config = dict(
    hidden_size=384,
    attn_scale=0.102,
    optimizer='ademamix',
    train_tokens=868700000,
    max_steps=6628,
)
MLP neurons of a small language model. Each row is named by its layer, matrix (gate and up: input weights; down: output weights) and neuron, and shows model dimensions 272-335. Each number is 128 + 24 x the weight over its row's rms, rounded and kept within 0 to 255. A neuron's up and down rows have the sign that makes its largest values positive.
After each neuron's rows, "fires on" lists the tokens most often at its 100 highest values on Wikipedia text that the model never trained on; "fires before" lists the tokens most often just after its 100 highest values on Wikipedia text that the model never trained on.

L10.gate283 [ 92  86 112 121  79 116 118 167 116 104 111  80  94  96 110 155 167 147  98  93 141 128  99 181 139 142 141 136 130  95 146  68 112 105  97  88 148 117 123  86 130 154 166 119 105 140 152 122 147 138 126 126 106 147 108 114 133  94 144 125 127  84 133  96]
L10.up283 [167 102 161 128 100 135  89 125 117 152 140 128  92 110 123 117 127 144 122 154  98 165 101 139 103 129 146 140 104 161 152 152 130  97 111 154 149 116 138 114 116 126 102 123 111 152 108 121 144 144  98 122 128 101 146 120  92 142 164 103 160 132 148 169]
L10.down283 [109 141 101 108 132 149 138 145 158 162 140 114 128 178 139  85 125  97 148 130  96 117 154 104 127 108 130  83 135 150  92 125 149 137 148 148 157 173 155 137 128 113 105 136 162  98 107 140 104  94 133 161 127 108 111  90 124 108 137 139 156 178 103 159]
fires on: "\n", ".", ","
fires before: "\n", "-"

L3.gate820 [155 139 121 123 134 132  98 167  77 120 141 134 154 135 105 121 134 158 119  99 139 148 183 144 150 125 128 117 131 119 171 125 168 118 130 157 152 161 159 108 134 174 103 117 108 146 109  90 136  93 119  98  99 113 141 123 109 137 149 123 129  96 184 134]
L3.up820 [ 80 171  99 154 123 100 129 156 132 140 123 130 151 107 113 147 164 117 129 112 126 133 110 123 110  99 129 147 136 137 147 132 104 122 105 120 143 115 110 114 122 140 126 166 145 134 153 165 109 118 121  69 102 123  80 121 130 129 126 116 140 118  50 112]
L3.down820 [106 134 120 127 100  88 102 155 116 153 109 138  92 146 112  85 148  88 128  93 123 124 141 116 128 164 111 135 108 109 118 123 101 162 115 124 142 143 153 108 105 148 108 129 110 106 138 124  95 142 127 111  91 147 161 118  96 135 193  99 103 148 125 157]
fires on: " =", " was", " became"
fires before: "\n", " a"

L6.gate730 [103 111 182 135 116 118 114 131 126  98 121 132 150 149 122 123 134 103 131 116 125 127 149 115  91  77 107  96 148 111 113 127 103 104 107 126  99  89 129  92 133 131 139 108 109 148 107 118 124  93 149 128 121 101 113 127 122 115 118 104 124 104 109 100]
L6.up730 [136  87 119 123 148 172 139 140 139 153 134 145 141 130 155 109 113 108 166 119 124 135  89 120 129 126 105 123  67 130  99 124 144 118 124 154 126 163 126 161 146 175 183 137 115 162  98 155 141  99 162 129 140 133 136 125 135 139  89  81 193 100 132 153]
L6.down730 [142 104 179 134 152 128 123 129 119 161 165 119 113 161  98 122 109 109 179 158 150 164 137 122 176 159 136 177 139 108 116 126 146 120 125 119 141 128 126 141 130 135 164 112 105 133 139 129 108 134 119 140 150 138 126 135 113 148 136 128 113 127 154 102]
fires on: " |", "|---|---|---|---|", "|---|---|---|---|---|---|", "|---|---|---|---|---|", "|---|---|---|"
fires before: "\n", " |"

L4.gate864 [118 113 145 167 127 149 192 132 136 126 134 126 112 126 111 129 159 106 136  87 110 121 134 138 135 137 104  86 114 127 175 124 135 129 142 100 129 106 102 115  95 146 136 142 120 144 111 100 126 103 133 154 112 121 121 171 118 121 146 130 155 148  74 117]
L4.up864 [105 128 155 106 130  97 125 141 146 130 113 123 128 117 136 147 149 127 140 149 127  88 145 142 118 111 143 113 140 114 152 119  83 135 159 126 138 142 126 130 121  93 127 118 117 145 146 104 145 177 125 174 120  95  91 178 101 151 147 110 117 126 136 144]
L4.down864 [113 152 101 138 116 116 123 107 128 129 152 145 127 139 153  90 129 135 147 133 131 180  84 148 145 109 129 125 186 129 175 145 109 140 108 165 130 195 119 143 174 126  83 122 124 184 107 156 150  94 128 127 153 107 175 179 121 129 143 138 143 143 116 140]
fires on: "."
fires before: "\n", " The", " He", " In"

L8.gate10 [129  79 125 128  97 136  68 159 116 131  93 116 134 130 130 107 106 110 162 127 159 149 153 138 106 151 136 127 143 132 131 137 137 161 155  98 123 143 102 151  98 134 140  94 116 109 125 124 107 143 126 133 153 104  98 151  94 120 102  95 167 116  87 157]
L8.up10 [121 129 137 129 135 161 136 162 139  82 114  62 137 131 114 109 149  89 169  91 147 122 128 126 143 154 119  90 166 156 137 134 119 133 111 118 132 129 163 131 138 164 156 123 103 118 129 118 126 131 117 164 158 153 127 145 105 169 144 119 142 112  84 119]
L8.down10 [119 135 149 151 136 149 106 130 142 127 156 187 120 120 118 114  94 123 108 138 134 115 108 154  74 167 119 131 120 110 157 127 124 115 181 141 125 165 156  62 134 115 152 138 123 183 129 173 136 144 135 154 102 125 134 139 126 116 129 132 136 139 122 143]
fires on: "\n", " |", "=="
fires before: "\n", "|", "|---|---|---|---", "|---|---|---|---|---|---|", " Q"

L7.gate506 [104 145 150 144 158 118 139 119 156 111 119  75 149 112 125 116 170  88 133 111 116 133 174 133 126 150 138 124 111 116 173 165 133 117 119 155 101 151 117 167 146 126 109 159 126 136 163 149 143 150  75 160 136 149 101 152  96 104 147  87  95 144 117 114]
L7.up506 [135 125 110  93 102 128 138 163 115 121 124 137 141 104 112  92 170 104 106 139 144 133 116 136 133 156 130 137 122 134 158 160 148 150 141 137 121  86 144  92 106 153 119 144 119 136 124 117 149  86 115 155 126 123 137 168 175 162 134 107 167 113  98 136]
L7.down506 [118 115 133 135 119  73 177 132 146 146 130 101 121 128 100 124 125 116 156 108 130 124 151 170 153 122 118 114 153 137  76  84 122  99 136 128 121 150 104 113 135 153 130 200 123 134 108 123 176 147 108 114 104 132 120 100 148 120 112 174 112 109 144 120]
fires on: " |"
fires before: "\n", " "

L9.gate459 [132 112 165 157 103  88 101 100 152 132 137 164 136  98 105 132 135 165 137 161 150 119 138 121 135 112  86  86 121 135 153 110 164 117 107 107 106 128  90 161 130 112 124 103 189 126 112 140 127  79 137 118 151 135  94  64 112 145 141 149 104  99 115 142]
L9.up459 [108 168 155 150 133 145 171 146  80 154 167 131 104 125 114 157 112 127 155 135 125 130 146  92 118 141  96 132 157 144 122 139 140 135  74 173 139 142 108 137  70 145 137 131 117 116 138 139 174 173 141 133 149 156 103 112 128  99 102 121 110 143 169 116]
L9.down459 [134 123 132 129 141 114  98  80 152 117 150 108 148 114 154 109 109 163 135 109 113  97 140 145 111  96 144 148 132 106 109 114  99 116 126 133 123 109 145 125 151 123 175 105 117 112 103 115  95 152  91 126 130  92 169 118 122  87 167 135 109 128 158 141]
fires on: " is", " a", " was", " an"
fires before: " a", " an", " American"

L4.gate71 [126  65  70 139  94 141 173 147 125 123 128 115 105  90 136  67 137 143 134 107 123 141 106 150  98 187 141 133  93  91 155 168 139 116 124 104 117 164 116 113  98  90 170 166 119 135 142 104 136  89 143 120 139 142 119 175 109 144 142 125  76 157  87 137]
L4.up71 [126  76 143 148 169 129 151  96 118 129  89 143 113 108 100 102 136 137 105 121 174 110 121 114 141 106 167 139 117 117 190 146 122 136 124 124 131  72 157 117 138 147  99 104 158 147  99 193 153 153  92 123 123 112  96 129 115 121 167 154  97 111 170 100]
L4.down71 [121 102 175 163 127 156 108 111 117 129 113 161 146 118 112 109 131 133 126 130  93 151  99 110 114 118 113 113 171 126  79 137 112 118 117 126 130 157 144 184 136 122  91 147 141 142 128 111 131 119 134 146 105 110 131 117 132 123 191 106 163  82 130 147]
fires on: "."
fires before: "\n", " The", " He", " In", " This"

L6.gate601 [151 101 155 100 142 121 123 167 122 120 109 100 109 135  81 130 103 109 149 131 124 126 126 127 115 127 150 132 106  87 123 158 101 129 142 117 118 126 131  96  87 142 128 129 125 193 172 127 174 146 131 133 115 161 116 105 131 129 123 153 156 124 106 169]
L6.up601 [119  94 170  94 123 156 151 145 135 127 113 134 139 162 110 166 147  79  76 110 130 101 143 113 178 148 136 125  87 103 152 137 129 125 105 132 152 146 159  29  98 139 133 120 149 155 148 135 132 133 148  82 116 183 109 123 126 122 135 111 137 123 122 159]
L6.down601 [118 120  97 120 115 117 155 112 142 150 111 129 147  93  88  96 159 100 141 123 137 137  97 113 117 129 140 125 157 105 103 131  90 160 134 128 133 145 121 124 133 109 106 121 125 169 122 126 174 143 119 107 121 110 103 172 124 118 132 115 157 143 109 161]
fires on: "==", " ==", "\n", " |"
fires before: "\n"

L10.gate213 [178 117 157 163 154 124 128  99 149 165 130 115 121 126 129 148 136 124 136 152 118 138 139 108 101 160 145 121 123 123 132 120  93 172 117 100 113 128 124 146 118 154 108 110 116 138 122 137 135 136 147  91 171 110  85  95 166 146 171 159 125 139 186 135]
L10.up213 [148 153 125 145 113 106  80 135 137 157 123 130  98 105 125  98 129 163 119 111 117 140 162 108 159 145 150 114 128 117 143 146 127 165  91 123 125 165 104  99 130 122 172  94 175 150 137 100 190 110 124  90  83 160 125 155 169 126 162 101  97 129 135 105]
L10.down213 [162 125 103 159  88  96 120 139 125 151 145 131 138 105 124 147 150 127 140 135 140 170 112 102 160 117  93 127 140 124 166 155  96 150 121 122 108 143 162 117 112 115 108 108 127  79 156 159 153 184 163 155 162 134  77 168 129  80 137  85 150 148 100  87]
fires on: "\n", " under", "-", " is", "–"
fires before: "-", "\n", " the", " Species", " a", ":"

L3.gate521 [148  99 160 139 128 118 142 150 150 120 101 144 148 130  91 176 121 111 113 151 147 121 162 142 124 114  67 102 144  96 122 173 132 160 145 138 133 141 103 138  98 127 117 101  99 126 114 113 124 122 166 158 155 112  97 147 143 110  74 122 136 116  97  90]
L3.up521 [134 122 136 116 151 120 177 161 137 133 135 127 135 139 146 107 115 114 105 122 152 185 133 114 140 131  99 130 128  53 121 165 122 131 110 116 152  99 141 125 115 115 129 114 110 148 106 123 133 131 152 180 144 119 122 144 132  89  87 167 122 134 106 131]
L3.down521 [116 121  85 114 148 124 156 101 113 125 117 143 134 148 141 110  87 116  76  97 129  91 106 123 130 129 144 147 141 146 138  64 116  81 150 127 124 128 134 145 138 117  93 137 137 131 149 149 133 113 113 127 157 141 139 133 128 147 111 131 119 147 137 129]
fires on: "\n", "|", " living"
fires before: "|", " ", "\n"

L6.gate563 [151 104 151 134  88 119  81 135 129 169 134 128 106  95 122 130 155 115 116  93 145  77 138 110 116 112 153  81 127  82  60  98 117 189 131 165  90 107 110 131 136 127 123 115 110 123 123 108 123 118 122 112  62  80 142 101 108 112 121  88 120  99 141 153]
L6.up563 [140 116 111 128 159 129  85 133 154 126 102 119 126 119 135 104  82 142 145 118 166 140 101 109 124  93  90 135 109  96  74  99 143 162 117  88 159 138 127 141 149 102 117 147 184 158 127 102 151 183 132  91 141 112 145 102 127  57 150 185 133 134 168 114]
L6.down563 [ 87  99 125 129 149 134 144 139 143 156 175 121 126 130 127 164 139 130 111 130 137 135 141 109 153 118  97  90 187 128 188 170 121 121 135 113  98 139 144 118 105 156 118 116 171 163 134 118 153 106 117 133 159 119 143 160 125 142 120 146 123 151 142 120]
fires on: "\n", "-"
fires before: "-", "=", "\n"

L9.gate955 [118 134 132 128 138 139 131 124 122 124 144 127 151 128 158 120  92 102 127 113 136 140 118 154 114 129 148 137 101 149 135 183 152 184 165 103 127 126 120 105  88 154 148 123 106 131 175 133 132 137 106 185 164 139 104 139 118 104 120 161 146  78 121 103]
L9.up955 [121 115 124 127 152  99 127 146 127 101 101 126 137 108 118 167 122 110 119  85 106 104 127 123 147 125 135 117 176 113  94 121 127 132 140  78 125 145 135 137 131 108 127 104 148  98 139 163 128 148 184 109 133 148 112 117 139  96 150 143 116 116 136 192]
L9.down955 [100  84 132 147 124 155 137 116 146 140 131 139  78 153 109 100 142 116 109 125 122 162 124 129  89 133 123  98 126  79 185 145 133 133 160 163 143  82 126 139 118 135 134  96 120 129 132 160 109 125 152 145 115 138 166 156 136 106 169 119 180  93 159 125]
fires on: "\n", " |"
fires before: "|", "\n", "|---|---|---|---"

L4.gate860 [116 127 137  92 125 145 144 114 133 127 154 131 114 105 137 145 102 100 106 124 147 135 162 113 150 147 151 136 160 129 180 140 140 153 177 115 116 124  96 125  98 161 144  99 143 135 174 108 113 100 110 146 115 110 142 175 138 140 147 143 108 122  72 112]
L4.up860 [126  97 159 120 150  90 109 152 100 112  73 102 172 143  96 131 159 113 149 109 168 121 171 143 125  97 128 118 119 130 112 113  87 172  93 117 144 194 122 108 115 100 175 140 118 153 162 109 113 167 125 131  95 134 138 107 117 142 154 147 151 131 154 133]
L4.down860 [ 81 114 161 150 148 105 127 120 139 121 144 130 108 149 143 114 138 123 139 133 136 159  93 125 177 131 128 140 123 120 175 136  97 127 134 112 127  97 124 130 125 140 128 171 134 177 148 103 157  97 117 109 105 173 121 146 151 128 169 127 120 144 125 158]
fires on: ".", "\n", " |"
fires before: "\n", " He", "-", " The"

L4.gate34 [172 137 130 144 148 101  96 187 103 107 148 123  94 134 103 113 128 124 127  99 132 105 174 140 122 126 107 124 118  86 123 220 154 158 120 149 115 106 140 116 131 143 149 118 124 135  99 127 160  96 182 162 123 149 105 109 149  79 145 172 142 117 139 102]
L4.up34 [129 104 160 137 146 149 105 152 127  83 121 157 122 150  84 135  25 108 131 118 103  89 161 117 138 126 111 108 139  97 140 173 119 102 110 112 158 136 140 126 130 119 139 131 135 138 123 128 165 146 175 127 153 138 108 142  98  80 161 183 116 125 137 100]
L4.down34 [117 137 114 127 131 135 126 106 113 148 135 131 155 140 120 146 106 148  62 146 107 105 118 135 126 115 119 131 177 151 123 109 109 125 129 111 156 101 139 141 129  90 123 144 161 119 160 133 137 151 156  98 154 131  95 113 145 146 156 142 133 136 139 100]
fires on: ").", "\n", "\n ", "==", " .", " service"
fires before: "\n", "-", " -"

L6.gate1008 [127  99  89 156 138 106 104 182 115 124 160 123 124 122  83 126 106 140 150 127 118 133 139 167 129 157 114 175 106 136 123 118 119 129 126 110 111 198 150 129 102 215 156 130 127  75 132 130 144 142 165 119 133 111 114  99 110 118 155 113 120 122 157 139]
L6.up1008 [ 97 109 139 114 147 141 106 119 140 130 158 150 107 124 131 139 161 157 127  87 153  62 108 121  96 143 124 128 141 123 102  69 145  84 182 142 148 138  69 171 129 130 152 147 121 176 133 160 150 146 125 119 132 133 103 149 149 155  75 124 174 127 111 114]
L6.down1008 [143 173 105  72 125 111 160 110 109 176 111  86 125 130 133 153 128 104 146 147 163 131 101 119  89 101  96 162 102 177  80 106 113  93 123 101 156 159 111  92 165  80 113 147 136 141 119 117 154  81 116 150 143 105 169 143 108 125  98 149 145 121 105 131]
fires on: "\n", "B", " that", "C"
fires before: "-", "\n"

L7.gate468 [140 135 137 124 141 100 122 121 126 131 134  70 148 141 128 100 149  89 136  67 122  96 143 121 112 147 118 128 119 133 160 120 127 110  87 151 110 150 127 104 112 142 128 143 103 165  85 162 127 114 128 121 147 118 173 105 147 109 138 101  89 145 133 163]
L7.up468 [121 129 123 148 130 166 164 166 110 124 115 156 133 139 110 148 205 123 139 129 124 161 104 142 126 127 144 111 117 136 160 140 117 152 138 142 106 139 186  95  72 158 159 128 124 123 136 134 134  85 107 154 146 147 114 150 123 136 159 160 118 132  95  81]
L7.down468 [138 168 121 101 163 107 113 126 106 106 134 102 182  89 155 135 117 129 127 129 147 108 129 128 148 119 125 125 131 104 116 155 135 139 128  95 126 137 147  88 118 139 114 162 118 126  94 102 144 138  91  99 121 111 118 162  97 120 125 164  98 122 143  72]
fires on: " |"
fires before: "\n", " "

L6.gate937 [115 125 164 149 143 111 110 156 194 184 168 113 129 133 130 142 131 104 149 111 109 147 154 160 149 139  69 134 132  82 173 164 169 123 133 152 114 125 128 145 109 134 126 114  80 129 140 108  87 133 142 143 124 136 126 139 118  60  88 188 133 118  90  88]
L6.up937 [123 134 149 132 142 149 143 118 101 110 129  98 122 148 136 120 136 118 104 103 106 107 104 109 123 111 166 123 127 181 146 150 124 157 134 139 134  85 105  67 125 128 142 139  82  74 142 113 138  91 131 132 143 152 131 129  99  91 125 118 152 185 110 134]
L6.down937 [138 126 118 138 126 106 154 174 156 172  84 143 117 128 127 119 124 122 157 140 126 133 125 115 165 108 135 127 156 181 144  76 181 128 185 120  61  97  93 168 137 129 135 140  69  97 115 114 100  86 154 111 104 106 118 115 112 137 132 133 119 109 102 101]
fires on: " ", " |", " 2", " 1", ","
fires before: " |", "\n", ".", ";", "000", "–"

L8.gate215 [ 99 109 115 116 103 154 122 129 118 147  99 156  64 121  93 137 116 123 100  70 146 138  99 131 100 116  96 127 100 126 109 152 104 141 158  93 111 133 120 105 131 136 141 142 114 102 117 116 132 152  61 173 137 166 124 140 169 142 117 150 127 123 135 122]
L8.up215 [ 91 107 146 107 152 120 112 134 125 113 109 105 129 120 119 166 171 115 124 135 146 149 147  89 117 171 156 143 105 132 163 122 143 149 125 138 126 167 137  91 125  80 140 121 146 122 149 167 188 144 112  54 107 156  79 108 120 129 120 147 119 127 141 112]
L8.down215 [137 123 142 132 139 149 105 139 181 115 127 151 104 156 140  92 117 169 125 139 127 108 130 157 118 116 126 100  95 146 172 161 110 136 133 143 146 136  80 123 115  88 106 110 144 149 173 115 134 102 117 172 163 114 148 116 163 111 122 116 170 179  99 108]
fires on: "\n", "ab"
fires before: "\n", "-", "|", "ilities"

L7.gate245 [148 150 125 140  90 114 168 201 167 177 110 109 138 123 138 162 139 152 131  80 127 141 118 150 135 169  69 123 113 108  89 135 105 155 120 142 137 110 144 143 133 140 167 115 111 139 102 134 121 131 143 168  94 133 118  97 129 100 167 118  96 131 143 147]
L7.up245 [121 128 153  79 148 109 151 153 110 144 131 141 156 129  93 160 148 153 115 122 132 136 116 137 137 117 104 140 175 111 129 152  86 133 106  98 143 112 137 116 125 109 124 103  90 124 134 169 153 133 186 113 101  99 121 139 108  90 152 138 115 115 125 139]
L7.down245 [110 117 170 132 165 127  84 119 113 137 120 131 131 134 115 132 108 138 132 143 146 116 108 140 130 119 101 157  85  99 132 112 133  54 132 137 162 121 119 146 128 134 101 175 178 133 140 108 145 114 147 102 157 149 141 100 121 168  67 145 131  81 114 154]
fires on: "\n", " He"
fires before: "==", "In", "\n", "===", "The"

L4.gate438 [ 96  92 165 150 139 128 144 127 127  98 162  90 149 124 137 185 142 139 133 122 119 141 134 101 131 145 123 136 111  98 163 124 110 148 124 135 114 151 131 112  88 123 121 121  88 167 202 152 119 116 104 192 122 142  97 118 111 127 134 150 145 134  73 137]
L4.up438 [ 87  90 179 133 132 123 133 135 157 131 160 131 103  84 115 136 167 127 124 136 110 122 181 132 152 135 127 133 133 138 169 161 102 162 118 105 115 187 124 119 106 132 136 121 136 133 153 127 141 143 116 151 118 146 145 127 104 145 106 149 140 133  56 127]
L4.down438 [ 82 139 109 141 120 139 133  86 124 121 150 119 114 133 134 138 143 136 118 159 144 180  93 142 115 124 125 131 137 134 176 150 127 146 140 133 128 157 115 122 108 117 110 121 122 152 134  93 135 104  89 138 150 110 104 140 116 123 105 130 153 117  82 152]
fires on: " |", "\n", "\n ", "."
fires before: "\n", "-", " -", " —"

L10.gate660 [174  58 178 131 123  79  98 117 119 149  97 127 120  92  81 141 132 126 143 137 144 124 147  99 154  99 140  85 106 147 149  96 111 166  86 125  68 152 103 115 112 169 126  79 106 152 125 134 167 114 104 116  95 145  95 105  79 116 112 129 167  84 126 126]
L10.up660 [145 100 108 164 155 122  99  93 112 108 110 112 121 130 110 115 117 106 165 156 125 109 101 131 140 146 126 107 143 128 115 121 170 142 181 119  79 134 143 115 102 173 114 125 137 125 119 138 147 133 131  95 115 129  88 141 133  97 131 102 161 123 137 169]
L10.down660 [162 127 146 114  82 139 108 139 151 132 115 134 124 127 139  82 129 137 138  98 168  90  90 155  80 151 105 142 153  84 182 139 116 111 140 140 118 135 138 153 137 133 114  94 138 121 114 119 142 126 139 140  75 167  77 134  71 150 119 120 149 116 108 124]
fires on: "\n"
fires before: "\n", "|"

L8.gate564 [107 105 118 154 124 146 106 150 164 158 143 170 118 105  96 122  82 132 127 118 139 151 151 140 156 109  81 120 172 128 149 131 115 161 121 110 110 106 184 153 140 154 122  91 119 131  74 108  98 134 133 165 144  76 158 115 117 123 142 110 110 110 123 118]
L8.up564 [109 113 102 122 166 137 123 147 135 147 130 139 141  92 109 112 143  90 103 126 139  95 123 126 141 126 105 167 126 132  86 143 133  96 113 162 144 100 162 126 169  74 151 154 132 136 111 121 103  96 161 130 152 127 113 143  90 162 135 106 117 122 133  97]
L8.down564 [117 121 137 137 134 151 157 117 155 132  92 124 110 135 149 102  98 139 134 122 103 154 102 123 159 131 130 193 110 154 136 119 108 140 115 128 100 163 155 140 140 132 111 135 148 142 146 114 112 123 142 155 137 100 142 130 122 127  95 113 122 100 141 123]
fires on: "l", "|---|---|---|---|", "|---|---|---|---|---|---|", "|---|---|---|---|---|", " Party", " down"
fires before: "\n", " |", "ov", "lo"

L6.gate46 [104  74 142 154  96 112 133 149 145 115 148 140 118 111 101 132 145  82 164 106 129 188 139 118 124 144 130 110  86 120 148 119  96 156  95 110  92 137  97  88 135 134 143 118 110 138 118 153 127  96 105 163 140 150 138 102 119 100 101 108 165 146 105 108]
L6.up46 [118 142 132 133 123 121 146 190 133  87 134 115 151 120 112 125 130  99 151 119 131 173 155 145 133 136 125 128 107  98 134 163  72 124 142 153 160 137 131  76  84 137  98 106 122 176 150 115 133 132 147 153 156 100 151 120 138 101 127 187 144 147 110 103]
L6.down46 [110 114 137 103 141 111  75 135 161 143 111 126 135 100 126 123 106 132 110 100  96 116  81 132 144 174 116  88 144 156 111  93 112 153 156 137 144 135  99 125 138 106 133 157 137 127 114 152 131 112 129 119 143 108 121 123 134 133 136 139 129 123 134  83]
fires on: " |"
fires before: "\n", " ", " C"

L6.gate545 [164 101 127 162 115  67 105 142 129 155 157 137 120 117  72 120 109 134 139 121 118 162 133 151 155 144 126 115  93  91 127 113 141 100 133 102 143 140 109 138 149 126 121 108 141 151  80 136 111 110 151 135 113 128 128  87 104 123 144 115 108 102 126 148]
L6.up545 [159 126 124 153 144 138 147 135  99 149 174 132 114 134 120 112 147 153 129 150 108 143 117 125 103 187 118  97 145 119 159 100 112  81  96 120 131 132 110 167 167 115 153  79 144 131  72 135 113 105 139 130  98 101 111 122 127 140 154 125 111 118  92 150]
L6.down545 [143 108 162 159 105 138 111 157  97 163 168 182 150 106 127  69 130 143 109 138 116 145 120 101 143 111 149 150 108 153 107 117 122 139 124 146 140 134 129 107 105 168 118  85 142 124 151 104 155 132 113 124 140 109 133 126 112 131 166 115 132 103 118 134]
fires on: " is", " a", " an", " was", " ="
fires before: " a", " an", " American", "\n"

L7.gate494 [103 111 111 135 147 101 114 140 104 103 122 106 132 164 119 142 184 121 138 105 144 139 144 104 111 157 139 164 119 152 183 121 104 132 109 140  81 131 146  97 122 152 136 110  80 117 123 127 144 132  91 146 141  95 147 138 186 150 102 148 156 132 138 113]
L7.up494 [126  92 145 120 142 166 116 126 118 140 138 175 150 105 141 121 121 115 148 157 163 164 148 151 149  91 127 146 133 125 152 159 114 143 132 134 180  88 142  97 100 117 134 126 134 136 200 104 129 105 114 171  99 161 117 121 164 163 157 134 165  95 125 120]
L7.down494 [125  95 150 156  93 161 109  88 143 160 115 125 119 137  70 130 102 108 157 111 111 128 132 164 124 147 120  95 168 156 129 122 125 130 151  94 119 156 106 130 133  99 102 104 145 125 137 146 148 145 131 119 136 118 127 114 143 147 138 165 127 110 174 121]
fires on: " |"
fires before: "\n", " ", " Q", " S", " P"

L9.gate221 [134 126 171 120 119  97 130 187 143 144 136 135 157 129  85 167 128 134 115 162 104 135 171 108 173 159 140 103 151 129 159  98 137  85 112  90 146  94 144 169 111 136 112 129 125 147 139 132 151 160 112 150 147 148  78  93 127  76 121  95 116  87 121  85]
L9.up221 [131 122 163 122 163  93  94 194 124 105 160  95 122 190  88 131 146 122 123 149 127 119 182 118 171 162 126 129 148 115 152 139 129 129 124 124 151 140 123 109 142  95 180 120 143 131 113 139 170 153 155 162 147 150 107 101 103  75 165 159  98 133 119 125]
L9.down221 [163  76 154 107 148 140 143 125 106 165 106 112 164 110 116 116 109 113 128 148 129 167 180 113 144  97 147 116 136 135 101  86 126 110 104 148 127 132 141 134  99 153  96 109 122 135 154 114 150 100 119 126 161 117 122 133 129 160 117 128 154  77 134 148]
fires on: "\n", ")", " was", " is"
fires before: "\n", " an", " a", "-"

L7.gate82 [ 95 156 136 111 128 102 141 175 142  90 187 144 115 135 129 135 147 142 111 109 135 172  82 102 112 102 137 116 102 154 146 110 181 157 167 155 151 109 135 140 145 165 133 136 107  96 126  98 120 161 130 121  93 110 163 173 125 107 156 103 142  78 114 142]
L7.up82 [ 89 160 166 133 113 146 146 134 170 147 121 130 126  92 125 146 137  91 101  72 154 141  80 144 129 139 112 146 149 126 132 154 157 105 124 181 146 100 157 108  83 179 185 152 123 123 136 150 126 107 160 133 108 123  88 133 120 119 168 148 129 121 130 146]
L7.down82 [147 115 113 117 171 141 142 118  88 150 129 110 114 143 119 131 124 141  89 127  74 111 127 128 131 113 131 118 121 118 115 144 153  88 141 109 143 124 101 119 123 109  80  88  95 130 121 191 116  80 112 128 104 114 126  73 113  89 133  96 129  77 144 103]
fires on: "ing", "e", "s", " play", "ed", "es"
fires before: " the", " as", " a", " to", " in", " on"

L10.gate180 [160 129 122 148 136 156 139 125 142 123 107 105 121 147 144 135 133  78 164  90 109 127 152 155 153 134 146  90 107 110 141 132 151 140 138 118 129 127 126 138 115 163 138 100 113 120 123 121 136 122 160 137 150 160 133 141 105 128 144 130 118 143 104 127]
L10.up180 [122 126 156 113 144 128 106 140 121 134 113 136 168 150 106  92 112 137 158 136 139  82 159 103 149 133 101 137 104 131 131 105 109 144 106 120 161 184 133 132  63 115 132 141 127 122  95 109 123 109 149 130 140 121 117 142 119 102 132  92 140 110  97 124]
L10.down180 [134 124 137 126 118 142  94 118  64 156 123 131  97 129 146 150 117 124 130 122 144  97  95 102 105 130 128 127 122  76 111 183 123 115 122  77 189 146 148 110 166 142 133  93 123 129 134 140 127 138 128 135 148 165 126 105 145 146 140 125 145  87 162 142]
fires on: "==", ".", " ==", "anguage", "\n"
fires before: "\n", ":", "Career"